{
  "num_hidden_layers": 11,
  "hidden_size": 384,
  "num_attention_heads": 3,
  "num_key_value_heads": 1,
  "head_dim": 128,
  "intermediate_size": 1536,
  "vocab_size": 8192,
  "hidden_act": "swiglu",
  "norm": "rmsnorm",
  "norm_place": "pre",
  "norm_eps": 1e-05,
  "positions": "rope",
  "rope_theta": 2070.0,
  "rope_fraction": 1.0,
  "qk_norm": false,
  "attn_scale": 0.0884,
  "bias": "none",
  "tie_word_embeddings": false,
  "parallel_block": false,
  "init": "normal",
  "init_std_qkv": 0.0253,
  "init_std_o": 0.0054,
  "init_std_up": 0.0253,
  "init_std_down": 0.0027,
  "optimizer": "ademamix",
  "learning_rate": 0.000311,
  "lr_mult_o": 1.38,
  "beta1": 0.9,
  "lr_head": 0.00601,
  "warmup_steps": 269,
  "schedule": "wsd",
  "decay_fraction": 0.758,
  "decay_shape": "linear",
  "final_lr_fraction": 0.05,
  "batch_tokens": 65536,
  "max_seq_len": 1024,
  "doc_mask": true,
  "train_tokens": 757100000,
  "max_steps": 11553,
  "dataset": "wikipedia_en"
}
MLP neurons of a small language model. Each row is named by its layer, matrix (down: output weights) and neuron, and shows model dimensions 256-383. Each number is 128 + 32 x the weight over its row's rms, rounded and kept within 0 to 255. Numbers have three digits each. A neuron's up and down rows have the sign that makes its largest values positive.
A block is one neuron, or neurons of one layer that tend to fire together. Before each block is what it responds to, as a language model described it from the Wikipedia text at the highest values.

Responds to: Word-middles and table numbers. Mid-word fragments inside names and longer words (No-vi Sad, aper-ture, Ne-pe-an), plus spaces and digits that begin numbers in table cells and statistics.
L3.down460:133061109144077164126130092178089129116092127145194117197145149086107127076139140131188168133140121099110044095073141111093130085177205153192054115142163126084132128169156040087182141124100166177083140138110114153110126144139149183181140145114213125122134125091166082132118092118110111137106103143155134182159120151157193191133110167105146158148140159123093125202113063161160146163166

Responds to: Line breaks ending blocks. Newline tokens right after a paragraph's final period or a == section heading ==, usually followed by another newline, new heading, list dash or table row.
L7.down80:151135089124117056142091113111136142137153135159110170143119127137118117090157147135138157154114126153132109114113119103117137119132109135148144137132120255128140147132095115118131143104140103125117122130057114117141132110108116089116117108119120131140154127128107168127119102151147118140125134118144159193108195118126113144128117118109141158175142131153143122164109119146130128072152
L7.down104:118113111148137095096121161160095120158173119142130134113114128107124111131169182143147151157124123121141104119052139133128136124133132137149117111167132255133121107136140118113122142102156136137128134118107134061135181132141101140065124103109161087146147166114116127160123096100148099137145124124146132169121181121123141129117104161137125116165145174111141118192138129144125117130133
L7.down273:086131105104113109127115122130125133104098120143134143142103114096107132140102142097133179106131147130084153128144128131116105085136111132128157153073181224142152136146146133124141150140103141145137137149121169155140063160153115107144121110093085116105128143152111171136121100076127119129132118110119162181101171102148156133165130132073137144139133078122125119136141155144115135112149
L7.down914:157093087138139103116086130127148119096151123164111136123143111151110173071149125117116181149139114138116087162128091125131138092108144131105145126193122255131131116136110121107160114110112075110137160112069104150165113120114116123089122105114138137124112130160124157140097086130129148144123162118113110204123185137119096176132110117124172193175168120075105095127123159171143103049127
L7.down992:144117114118182113174131151157120108145170116119127118085108130146128065070142139123119161106142102133141127135082106153155151140116126131149173085100112197159186097152097131141133115088124102113188094150161088161066113102112097071112164112134164095118161129107087125161172114123184130177127097111103115203099156093143143143074178156082165089123146152116164109162125097107154091067163
L7.down1237:096187126117118065128100171141155077133153109144077125118165107082145143115142168111108175170108113132104096144120126050080086111124140116112101073165132255172145126116144104138127106112122107136101101076118161122116152165206109174123155117101155089155115132121127140151133134144136064126118152095079122134119116121131176160067089151110105100156082132125142119129125167117177099096162
L7.down1404:143106007120142088139128131083107130121118156095115098103105104146118144138171123081117159159153140166106100124129152143086135081139064162114098131107172255115062136132111128143140114125137123111131161162133109092132088121152162148127108115134140162099095145139116106175090116103215129131147132115064103149113162132121149130098140120129139114174155117084134111145123133144142115037133
L7.down1450:144133130117160052111133100115123103136128136111137120164116116152148089151167159124149107135143117151074159152119136187077135098096118151140168148152145252113152098163128126113116146118129168134112140172116104078127140114117139096120171140152105118152084116142154142177133181184119118132085156154138139190155101096116158148118113192150137157172095109174169165149119156157158106102064

Responds to: Paragraph-end line breaks. Fires on the first line break after a paragraph's final period or a section heading, and on line-initial list dashes or table pipes.
L8.down165:144154124118129076150163133137133143157129161154096118103143120154099135106102131166090136128150096104152122146077097128120094079140156161125133106156133251125110181129141146162124191101120075146099146095052109095102150114110148100198110103115135104167117133096120066178053117136128084146117112078140173158091156101127102103149073168123132122188162199122141119155144105129137115086120
L8.down483:107102115124126176095147066135108132139169113149093145141091147137104141127133149155142138119088090137099131176120123064121081115112099182168122135118083193118140110139149105109092151140170139134119132151096177117146146171136101135161149102152160103188206141140141122097108118127134117151103130098149101127154115146109159132160125104108118110099125121089142123125105128150146159106114
L8.down487:102142145089109139139120138109109141117103103123088152154123151170185107122158143106125157104149164137089082137143138100132197118141114137168126077107134174158125161189092133122128155076163164108142125177112103118109120143156147148098112114145134114122183120093140156127115131145142137122151103150116165141140165089175097182134119117161132133156121082132150091182120161156115146096125
L8.down993:188131114142079136195160121099137101104148144101160164153103081127111140068089119109125181162169132134108114108143123135159154129090089167165059053136140181119143137157086162110162090079148067139162087186106086124137120178114102209104130162127116165073112164132149149191135140117125143145159079175108085181157120120108135123138125139151144148139134165140130177121110159158128107138080
L8.down1014:160135109152196093131109116120109121104166129138132151101102141179137159120124124095093140097122109146113127102140118099083168106130181113160129108128141255204087105149100108132179120178103103115135159150089143138152154166135115104156131102140141099143106102122097137154123127082139121149103129097135156151098157131131127155082092139136135118138122114109143110150147108162104157116166
L8.down1381:093085077148101060108109105121146101100134114152139102132115095138127138127146121119169145135147130151085146177121058162120155131111136130126125182141096128084108122126133123098159101092131111134100178080068138140090101129137078148101087111108151145162097087144135127130118058138150135159134154103108161196169142121107182130123154121131152142154118129141181140133124134188129117187094
L8.down1402:106139141132148109173189128128195125195134131150145152187092104127081135094159082129129167114148110116064125110095157080117128117081100138140098090181156179143125124099076098170173115129080094150147106132086045110154116135200148148126108138064102121080143120123112129127107154092099132149054149102146097137102212093206127116172105100135123110122110162177127122175123137103175156112107
L8.down1527:137117107163150026157154123108150094126179141125095117134112100122133172101141137137158194159099113107087173149127128121097149114081099174167114164125142255147108113124119092146097094103175109145097087133100083155174154081143100100159097100122123128109154147179102159128126113156116124120149183120100159197117160186121148158054124133139133118119098141116122163125104162158120149093122

Responds to: Mid-word fragment pieces. Short letter pieces in the middle of words split into several tokens, strongest on the c of "except", also "exe"cuting and "uncons"c"ious".
L7.down6:150100079086065108145083119130175082186160125162150105144100148153131156163146158129164132119129103080183097179121162103115105129086150079114187180134140150103183161131084138118116126140165115100143132147101145169168152157150122112146094095141081079127116090073134093137159115161110081143129096056112081120097180149123131126158100137112157107109191101143111122214176156116115090127123
L7.down426:163130088162148086112151126138118099137130110132112118132173094151173184087129069139153165106108137111143095132119122127092079119138116137175124136186139129122237145113122116080118162115126141155150078114093120206114111099110170119086131153101073154131151181162070143132141121086154125162077078139126138100163158098191214096136069152159162149161101101136100167104160067087122089144099
L7.down454:116087119140076097071130158097117158140155120206168066182099117158112114155113122129134141094143132092167114108111108156152144101124091172080136145085094114123169116177062113126133093087167128093150056138104140043158127164108127160111107144126151151125102146097153082082138146208151096130149159144170071085097161106117089041166195141113158165099121119160111170121090153182088085162123
L7.down537:122188052120156128114133142127153088142049096062130106047117096097140095115160148105114136139142159100106146130057129125129140115139142150150159135108082161204121161111084241119145105123113146102141096168137127123096105089090131107105097100157129160153141202151151104133097129078077125108153216203165131115101127127138101141091149147116118136148171115123160106129120096073159115125158
L7.down633:125134065120145127115100095108110082071092138104113175138131077137117138100164098114080060108140123164110177127137141088119149153104156140146109138101140081156086091135128115126103148197136112056164073124130049197151167136146142142108144087102148138151087087125116081110091137185111144134106174081144119111115212159113126116154117103093144122156158096102123137106112200072123134086127
L7.down651:094094154083128095133186098138180119115180164160105156123089122079097096091131161121129113096117074074107071131127175198143091166109111135078095131102155068136121114149126181139181126093095177134103172162133101119085132053097082100097149120126164109099114188109108086162123111170118146131162189128110116136200121129117116100062140111140119088120138156139157105118103165142124141119093
L7.down1319:143128116130092108111100113141090182113136077134140124116118127082114169134130169124159111149144106102146098181108064096112140097121129109105116104131127081178054153039104146104055134120150116096062092104076101073146136153118095161134142125140112164092146071130121175127072154133137149174149146164146115148129133101111077142096138105107142127157099105155143085149186111186155124158140
L7.down1414:081103097077132079151104130170132161097167142135125116176084129134097115166180105091167128084127136154191107139133147176087127147142164141109112149127166150098129112121136069149104204095161154154137072138082110098077148096114076104119151069126200116172139161144091140181121142163118140103202138166116231168100115104137116097116071126111096147121102199110186131101130055123153126131181

Responds to: Word-completing suffix pieces. Final pieces that complete a word split into tokens, such as -to in onto, -vent in invent/circumvent, -ing, -ed, and the 0 in 2018.
L3.down570:132109120164097148136190199196141156157138117177167137185151114214064128109072131114111096147155128179182142136090077174066151153096116167155132170081098083150071138089109135154158074144112163081093159126136125149111165132132082134073095102120169084158173115119112131139131134088148144141140140111116207132161130087143122109179120124136102109111121124141068149090104072130142135083174

Responds to: Number before final digit. Fires on the space or digit just before a number's last digit, in tables, years and track lists: 2005–0|6, 20|1|5, | |6.
L8.down96:185131109182081124094129118090139150117171091081134150065157131114161166149138150112106149132116111082127168126163114124198120130188157160131150147062116144114154141186188097126127099101165153116175122123124132158137172100156140133120156103132134135203100159171112115137126104106131145090085068140179073163075115162101130081140103144162120082124166148140102104082190106100133155137111
L8.down679:117153135194064078097180083169087115120117160175162125173139132121127142086144110165100126102116135119158144102111169160089120079118110082155145112120093129099130121080106139101102123087142142192123171084139153116122151049124115114138113095105127060075106145076091131182119110177144135072105133129127115127159092133203100188123134110115146145083158169096170082131183141110054139148121
L8.down706:143116122144107170119172196152174176156129156142100123126137109111118110085130122172153167123085097123147217096197167133079100144089131123098087135155091109135117105077059152122120157156118127121099094093106100135140095189145096133089154129076159163103125131140115094141155104146133110093128157133136087144115119130145172176160115114162168110144167082132137153168124127082137174090114
L8.down823:125139094058145153026145071125093137086168139145132106134096081153124083122137173150148141136159152156217154170120130153066160155145157136084099130050105100143148085153083139146151150171153139109144096106153088123139072109115125149035172126198053131203144158091112119110156132164141143176112171099138125133078104144172116100109176119155147108106113136141122134113123159142112200126113
L8.down1107:131080127142053123111125118127150098085082095096117126114151084168140119132135112101135163112091141138095086171064087102158146146120112117078155116095160127127129128149102056147161118097125137175154175111125153131109122168075116168107170155108096156153135115111171122093151102147198147132123102120146165149135146163124134138154061090130145148135106081172066104140119056181092117150130
L8.down1238:149186201089096163126067177154110145154109108132128182114098140109118107124081122128111170181092077103174092142170081141122176165167169165086139077141147160148083141098177139139133173088104156160094113140152121071176120118134144155140144108145103158188110076136096084115105112076086164174177148159133117114114165106141110197080129078137150189094058116165091133134115165103188163069116
L8.down1336:112079091179161152111101104088120094119094113102080130132130143135149097118108150107140138126122115141097112131100151130167148116142087084132167087110137168148122161118160112101138079073142154124105098125202148116092121205155190182127065100123118118134132111103070142151111140127206129152167063104115106101162091105094158173170156168130179101188134146105148106158125148158060101177138
L8.down1482:144144154084097144126144159120165097171158144106108155143055143173095109116128098118096153113071024149125174155173140154114138144144133154102100102119097101150073107097102074129154084115104121093127083138118054113122153168138123095142113100143126141124072156144146063124162145176166121164144211167185139115105076138117176132142145134181189126141061142102151138133107116171105130147110

Responds to: Mid-word c/ct fragments. Short consonant fragments, mostly c, ct, C or St, split off at the start or middle of a word, as in ex|c|ept, over|c|rowding, dysfun|ct|ionality, C|apitol.
L3.down941:094100096107164102157142141137115084139099140168167105150082114127100180108163159125071152092157112114155129107121108091126099102140122140121131150152075170080125128154136121099065127056100153115120127123134102094111088077114172138134130128163115108073066180106111148188136154153165156174143089145113151106166142122150130129125159134173150131128143098166180174101081130143147114147150

Responds to: Paragraph-ending line breaks. Line-break tokens right after a sentence-final period that close a Wikipedia paragraph, before a new paragraph, heading (== History ==) or list item.
L3.down1338:131158239106100136121155152123085149160071122107132153179160161129152101096111100102119099100151092099126130169112145149104133134171097155139163183078134137191148118089092150134143205170133144093114121162154130126100144128126123077136183084177140113112087183150120169123126082123119165106124140096123114133131064132116167080113126172134143153112092122152155166083116139143115098137151

Responds to: Later digits in numbers. Digits, usually the third, inside multi-digit numbers in tables and statistics (vote counts, lengths, populations), e.g. 29|9, 1,04|3, 30|0.
L7.down619:084173133096136104104090106157104106062168077130122119133118111167099102058169124158114163121142124154157134171135148134109186139114096092221052038159111160095142095118140138127140148149067119134186144070141116152104127116146143170152114161113158182154141190150183142133137121092105103077104120129072151110147139119144096074120090117113135158107103155145085093086131122152117094091174
L7.down703:111095141155110093079129189117121107095099074170139148088153120155115091143124131105109153122155134077167101109155160100071154123138113090160119086179117173108114097148103158170088110153115097142138081184127116156086140071152161137118149146146112153113070181051193169173116121162140104138113159096129151128165125132137128114129138055119057116110124160172169136106132127155134090117110
L7.down907:096144123145122146127170170113149132138126134140136095132089138102114175125080218102115089097079208086116127136172115161170119120155136126094175109150076141121170123122120119112126145151139136137125156172167048113113158086085154106094138115139152160188097130107130122163149168125127127105079074190032207137125145177166159171162148133075193179132181063113098186107083091166137041115162
L7.down955:109083120156100134127136138147168159133120103176192130080145196120174117110051125180104159109097149129151116110192045174148134130099092136078126146122169051156129060128125096135124133130125096144128112124086206183181092151102143141158192144107145132097071127156169160141141133099102142094096123087182141097126166152115134188091077101131134141103164147112133141130115187135084120187106
L7.down977:111156133054147111122196139063098175138149128144160124078129140152133127151144075105065161160081145187117101124166120132149146187143140130132159100054200100108098119162123160111109138125142179183088245135115101086121184055066122130118146144172164138144152146121097145143101092103150168096080163088118150137115147121103131110101119120136090109120116155098150118089111164133139153101103
L7.down1069:189196168150153152124115202104177144127138126148140169131179129131067167130151133176136117151099131133181171143133073100130159093079156071105083195084131076141089131128136128088120110108129177126120116133120136110070097111142106079100139162198168116148139083119131128109156091110113152102080082203112137134143161161049110101178117147142104170126153165137124089123148099163140134111160
L7.down1233:103110147154132138141135158096126073164168146153193131080138087095060155072204157130170118170102113131129112112147130174146159131155123155091079138126114010082105116157131136091135147167136059170090104117167112150142113138134134105119148145134167110132088169146212120113149130138063168066143113157073145157136118065168157165141134127138151193138157202139137133148142137141129092136140
L7.down1408:135109175080138123181166148115141145196095128085120107084118127115113088150115141108062102121085113067053116184147117101159158177096118077149128140129122072081083103164170087073119164169145128093119124147121137143126094123166087154121147126129161094110152122132141167141106121140149175096126141108104205177094165118097107113051094175101143166081097119151144168131126117154122153175129

Responds to: Second digit in numbers. Digit tokens right after a leading digit of 2 or more inside multi-digit numbers in tables, dates and ordinals, e.g. 3|9, 2|0|05, 5|7th.
L3.down158:109164115151091129150161149139099125130127152136131051107115152088051108130165130125150118150139103106132090167080155105178104095127152085107142135129115068150105113101110134107175146105142119164200118131117150192155154124159132119196091112118120122097087161154083149177125107135102072100099080128153162169158181126178132151127152123203114087161088167101134156070116157153130115133132

Responds to: Non-final digits in numbers. Leading or middle digits of multi-digit numbers, and spaces before them, mostly in tables and years, e.g. 19|8|5, |4|1, 2|2|5.
L7.down251:138091082170130124144162089142160153172116167076164159083133158190110085113092164067137095170125116062108096035191119171058107166172131155111104129138185104112091070121065081156110062150147097157136093141085174113092141134134137117110165124124153096133074159138160106173121120140148166126223111092163148146172173154119133091111160078100127076117111113161121160143120109106175124144106
L7.down453:117139110129105164135138120128176118163131137147082113104104143101190116094120114153113112102159093132137164114101149113148123072156098189093110160161092120110066132151130126152129147092084117136095143114132117169109160067125107161090104111136151125124122123102181149125096146178112117087131087149093125131077121151135101077162125105141161125103132198112163121098134124136130105110186
L7.down620:101135138167142125163125087160132063095166136094131060155049095177122189130157155128139164070115142146091128103129105096085159142116111089200129109072109150103090163158137094154129132142059164171038124145105097133146155128171081081141130069119146158124137111104107107143129159145115134122102130111159124117156167106099142139099152145162128096131096110159120122172106078105165100186130
L7.down750:143127128094120155117170172160131114114132154138172159118119098106124089103161155097124135119122075117123182096105152178112108169147113088114122190102102127113112128203145127174109101161117076099108087147077097186118096188140109165153047109111163155119070134083129110125133112091171096094125129131179116104185075096128183118171125121118152118146118180150118198126160112140118128126123
L7.down1002:088106134140120193183132151124137111128128140108139101097098135125144105152125082128110076115090084131171153152134127168148132132173115089074122107078176042124058163130134114135093152122147169112121114198133143110131149159120068127166124080122102173121123101108147137129133177171133087114146183158152135070089135156130132101118066120166165095134155167128161156122157139135098118155143
L7.down1024:149116096128102131136167098203107089105194134147136100189113098132099094121138136134125117124120093125143094137092113138154067090136081125120150138093112145130088143105186094184087096098130162136124095182128112107152160169172048159067140095145093106112160073127132097102086070158136111139181179129131124107098119136126108042062113114157163158157170169134087162137149171123149094185071
L7.down1061:103095113166134069177141142134129078172176140108090192137138121193106157101161137071115161069108166065139127155128159151081123138125089136136163102122106197156127124105124091145109114099109178107129128169150128124100162158088087092122070090131144141069166134131135144151099137083125155137131156085147144066176116143181129140139065140163156184161118138135100135111138113131155110142071
L7.down1241:084127136186107166143185071078145144106081121103143073085153083176145170107133171139187125190100226174161119153102083163130150094146162146134187124112113153142108139170084127157111114164091161105129130135138089156090128045154140039167114101125105065160092181137101135162119100124133085135069136141150112086123121113153152149171149143131125155070129050149182112124159138148134111148121

Responds to: Count number digits. Digit tokens, often the second digit, in numbers counting things like games, members or appearances (played in 110 games, 44 members); also spelled numbers like ten, Seven.
L8.down5:087142142138179095143136092100125095105064135154142103112079126138129145162146143167130102152110130087129116057165132179119177149168134079144148154152178041124128083155124115136134159052123140151130119091133123053169118143117114110131120147110137099158143128098127116105159170080086190149114148149162110145183137092091160150113122128113138108127089191091136167120116149125157145116129
L8.down240:122119129137143084122163129055128120145148153130113056090135069090089075133130121116150157166099144069166074131137176091149092134076117077124104128111073001062133058144154108120110130078168097165132178132102151139144075088139080148110184128079107104091134152099170103184110092188101133129093118151154125107168146093118126133165128122106184160117094113162104166178110123106091153120128
L8.down472:099152127118096115131197078148145067059119110136177115095079149090086136130114133113185152132074136160169059097124214110145119127061120163106028101116122038075161144183119100094152142145118137113187128098102100096119072147119107150119138180102109108167121076160160149132154157095117116109060091138129102120167144124126145186170166103171117106064170156153171168100152174175150141131182
L8.down530:145120154164137145153131146121191094162143114115153100073117144114186164118165136105075111111106129106167174115144119136149135149123149079146140131094114126167146099149081130134135167110116103060173151159132081146135107189142163168185202182090112172193123121101072136139165160104091131103097062125106143133126140127107066153134174207134119109172118080133151142145110113164132101101138
L8.down691:146148122161139151196106129136129166168169182139136174128098185067188154159141140103126106196082082172168142133120131145116137101151149140154148156147110177123068130101096039088111132135079165104109116078085155096171163080139104117147143146106110100156122132101116097120120118151201120144135184114100090125134166118071135085075178147168113118138113106108149179122140142143162126108120
L8.down743:078160120138134153148056155062132155091195126130166168165092112122147000097133105085111145130104079125132107134142128106182111129105129138154108122192186143126094095144138135091088157078146124115144156103142130149137166145143147149115105064089125087105125113144154098131087194167122121146079181123112184154210139084154140135095103055123126116134094180122110157160121076205139097216123
L8.down1199:058129114127154141110068164117100128133143070137139112109145158149124135145082142138108144129126117176157130134162090160117075108056162138113157162150170102095122096083151063169131111088102118127097102110137087122127134156107170144129179180124148085172116154065056126058091108091143152129174166149117099052140188107145135126120125051099164097129150151123079130114043178158150145168155
L8.down1448:084124089126156114105106143103079137108085186114112143196124121141147141069116116108094141108132073148174083101128111166146135143085064125088091154119096031125137107117145136114141181214160115130127145141130138097103074093199073087094130072057131165097150143091114126188152156155116150115127080146114140140138119123134139139106122160155090173121155134180166091169058156135155133127140

Responds to: Continuations after "as". Mainly the token right after "as"/"As", either a word piece (asthma, asset, Assist, Asylum) or the phrase "as of"; more weakly, mid-word pieces (bankruptcy, in-depth) and digits after "in".
L8.down26:086092118062122146162128149103107167127068108152125069144054153096173216172104097192093153148113121187114135148123089144054086142125088110108087104168138151164169135138138136165136163163183132129137128106114121076180118135160124135168141151102143113155185100117096119082118170135108174104147188166135157140130180158139109177134117148153127143091109138113139161151173155104091088105166
L8.down295:134179126082088092181152168128132135168159077123139099137153096158125186120067153136090166183114177095086139072124170126132179135178144132156165123114129098192091164151129091162086159142096100098137089118168149137128193117114124095173138140127142149119091142146100184209150124138173130116140174098106145114094094107189058106159146077144176188182130146158127108157121094081085149174192
L8.down682:128093186088079069210111095142127087081134111129123132155131158131144189144128102189124110107130147146121077139094124136153123213145148138087088128155076222143071190131115130137147111172113153115178121107114112125170098143187113110152127142133160154104201117170134120166103103127145116151119164143141188129113095095123099125102097083093159062116111087114119146122147128096103129147154
L8.down723:120123108161164113135197145156153120084099165177174077148108157102155072123165134141130129169110136119166098114064149144123127089111118144117143076115099148123155115134106121129086165089114153118109135108143099135174098093166104150122110109132098102128128149108143104202115104184101148083117095101136105109134149125136149149196148167114201128150113184132113179141183077114087099144193
L8.down955:119094150119146135074120190125113069171119105091130109048179171110110122124150166160147126085140157171105119106104137131093095154135144141144097119142113088093200073142124114132173154126133129141116103153190095093094155076122035152085105131124084129160145180117122164128078159160076148097134146102117175113138131100099147148081139108110157103194167114171131135113122082172103131072146
L8.down989:118141106185101112163137096121145134165114109131107138149122120092124147186123128130202132092140098107121129133157169154101149130043160153161109204105131073160107144142149134116103131115145135101089102122176135119148117113091078146065156124162162126154150100096143078101104143141110129148124108135143148161135086110110102086098089152117101138127136104183134102149102167115130130122140
L8.down1040:133166138126111163103190141125134078104135118136136113138159142122143078112140120186110137145110090181094208139134173111137114114091155104104150080164109174120137148140137127090163117091119067132071141094097146071096078196173133059159141133161150107066138130097108100122084093174118124133088143204115111111152123163060075094175103187116105161132116154119133168132115117131105094113105
L8.down1491:193150056162147189162138122093130141150111083172108121126118137126106114119109160133110138140130135100175160199120042061172117152137153124132139164150177138130112128173168191111116112136158175139126142167071151143099113108186159112121112104104111112110104168074121124117103138119115207130150130140128155122154129182073122066114118133171085091142111110190114105084182135157134122139141

Responds to: Fixed-collocation prepositions. Prepositions required by the word before them, completing phrases like opposed to, due to, according to, in keeping with, substitute for.
L7.down227:112127113072102098131151095115146148133119106154118155162160153085104086189113112122117093113098062136119082122133105130162142169099139109081155096089173111145145147175112102111086147118120095143100097096131141120080128180074118175080141117130138156130142171085109098124141086148118167112128055119110163155113149149082079149174098129144129147112134106077162134120076134100076152080140
L7.down359:051122138136137166098061126130140156141148128142136123082080115133076125100162112166095103153110117141123142129162142128134076116103105136104116130153214098095100147175115146141152068136109142163102056167145102071109114113104100122104115110088087127103125137140131094117111105098121113157156118086109149136133148145131164132170137150142115126132177165096083155159068116113101079048148
L7.down441:077157147132127152096105173184143103174083146130102164108150161040080136116127138116136134128160170174141118139148164103123154104133091081136151126096136159116168132142142134147143162118173136135210168065163100131168115149128127134090102146154157116121198143199126101138154090087165118151140100104120162139143154179137138087212088097160155138141144098115225103130113155089107155136089
L7.down443:164113151109092169135118155150126123072128127170100160147150094111107121091129105162158138120083118105067098127130193116162160143099108154065097140081122108120169140128143095115109133072160094111135150096136131141130181150130119166092168104083085119153130105121082090103157050127130165122071199167184160220150118150120086103075114105115150190183159114067090120144159143109152165128117
L7.down496:080122116136130174165087140196098097160115199124130155149135140137105099102110146101122100124177113086103132110097191142118134119128119176050104148178180108136132121075144132150130146155147155150162083150160080138104129145136065075147137157166070138175107190081170094120163102071181080140130103127141126138105116144098091100088115111130112046156116125139100103225090132120085095145054
L7.down685:140092156133171082118121190172139178063115117114122177130127115164115130105084105175078172179123131191183075167137126071173123100065104146159137088112162147210143093130170131131119128138093127080108128093113156115136112148184150124115132109120163129148125125168115143166143140148115070063097123078145088126109104136159160115100152167149120138103135158181141099168115158084165136157117
L7.down1016:177119085166141200123126125098125086138086137126100157138098163172123149172163147188135095110063123188130090161177057167170126112180144165193142108117105146146142137144179103105134143145140112125076077129161129099152123167108121153116108059185131046148171090171088175109088100110081154109139114179112094157145108072119152123094069125130114151144128176098107126123117109097121138109104
L7.down1370:139131132135115132123151140118140111075105122118128158141156146126126084146153173092139108091126163166115124107200113131106149121145134155118169062140123074157154150119138154135126132142135079158126086129152110145199165144117159125125072132124141100118169168163141176156166173135160157146102100112142133066058123164231145126159184128105142130141152129133058136196107118150105123064137